Weights of a small transformer language model: rotary positions.
MLP neurons of a small language model. Each row is named by its layer, matrix (down: output weights) and neuron, and shows model dimensions 16-111. Each number is 128 + 32 x the weight over its row's rms, rounded and kept within 0 to 255. A neuron's up and down rows have the sign that makes its largest values positive.
After each neuron's rows, "fires before" lists the tokens most often just after its 100 highest values on Wikipedia text that the model never trained on.

L12.down383 [169  97 182  78 144 158 138  98 104 132 112 193  45 109 141 134 122 177 172 109 149 171 117 117 137 116 149  97 164 105 152  90 104 166 148 104 115 100 122 124 180 137 123  79 109  58 115 211 112 148  25 166 120 124  81 176 115  74 160 113 173 112 124 123 114 138  75 147 156 140 152 118  79 112  99 110 138 129 140 133 122 120 138 130 107  95 144 139 144 177 148 138 127 173 105  55]
fires before: "\\", "ic", "}", "b", "{"

L7.down186 [ 88 120 135 173 165 138 147 150 179 109 129  84 108 179 154  99 123 117 164  77 137 163 130 127  92 151  73 140  38 137 137 148 144 135 124 183 153  93  63 161 153 172 151 130 148 149 134 122 173 109 157 140 188 151 147  82 146 140 157  52  72 129  85  93 140 143 114 121  90 135  97 161 124 111 100 172 132 172 113 154 104 138 126 107 124 119 201 107 103 143 102 127 130 158 146 115]
fires before: " ", ":", " |", " (", "2"

L12.down492 [ 96 156 128  94 110 159  98 141 116 175 196 135 135 144 182 166 126  95 159  97  91 174 109 158 128 151 155 125 152 136 134  71 177 155  87 150 128 137 102 129 150  89 146 163 140  97 158 123 105 139  62 150  91 133 161 100 131 138 102 125 163 166 152 134  70 106  48 120 116 119  94 122 120 167 100 169 157 127 132 169  76 102 115 110 112 156  79 114 162 107 149  79 149 126 151  45]
fires before: "y", "ies", "ial"

L8.down391 [ 55 133 141 140  83 100  66 192 164 163  97 150 140 163  87 112 149 150 164 158 169 142 108 192 153 109 145 128 131 101 185 104  63  94 120 125 123 126 178 131 145 129  85 176 125 114  89 114 120  96 180 150 119 157 129 165 117 173 141 176 161  52 117 125  80 145  95 124 145  88  92 162 109 132 133 159 135  93 153 128 122 126 142 120 159 124 156  73 121 103 176 166 147 133 157 102]
fires before: "al", "ia", "ical", "ie", "li", "e"

L12.down471 [ 77 103 127 100  97  73 136 114 152 137 116 145 149 162 112 160  89 103 145 131 136  64 135  97 172  98 154 152 182 111 119 128 121  99 135 141 131 105  90 162 126 133 131 121  87 148 140 114  68 109 152 103 119 170 160 149 139 135 147 163 116 115 111 140 122 128 119 150 103 122 117 110 112 117 105 155 152 146  93 143 106 155 132 113 155 166 131  97 159 158 118 125 159 168 116 118]
fires before: "al", "a", "ka", "ine", "s", "t"

L6.down500 [ 66 205 165 162 101 147 106 120  97 131 191 120 155 142  97 146 189 146 112 113 164 128 116 143 133 127  86 159 186 158 119  74 115 110 124  85 160 159 100  95 151  93 154  70 144 125 101 115 222  37  96 101 139 110 128 100  88 130 171 133  68 135 129 132 103 144  99  72 119  49 144 178 138 127 132 120 121 131 161 124 104 102 134 132 134  92  93 143 101 152 110  86 190 130 132 115]
fires before: "ive", "al", "ach", "d", "ved", "en"

L12.down462 [101 111 171 124 161  60 118 157 152 152 162 105 131 140 105 120 136  91 180 165 145 129 146  97  97 155 128 113 151 114  85 123 131 145  71 147 120 125  97  99 125 110 105 107 118 102 155 129 149 126  99  46  86 172 139 146 130 118 198 180 146  60 174 130 122 111  91  84 168 163 154 136  93 125 170  83 106 106 136 140 101 111 150 152  58  54 129 133 138 158 139 146 106 128  97  65]
fires before: "y", "e", "w", "son", "ver", "ity"

L10.down158 [ 98 145 106 131 172 222  98 124  86  86 123 109 147  73 155 121 124 118  97 131  59 138  79 102  75 163 113 122 135 214 183 147 149 138  64 111 117 133 130 161  98 141 129  48 133 124  83 157  97 108 156 134 108  98  84 115 123 161  89 162 112 175 177 103  90 150 129 100 143  78 132 141 168 116  96  92 123 150  96 160 114 156  84 136 129 157  63 131 145 103 150 136 104  95 151 128]
fires before: "s", "a", "th", "ary", "an", "70"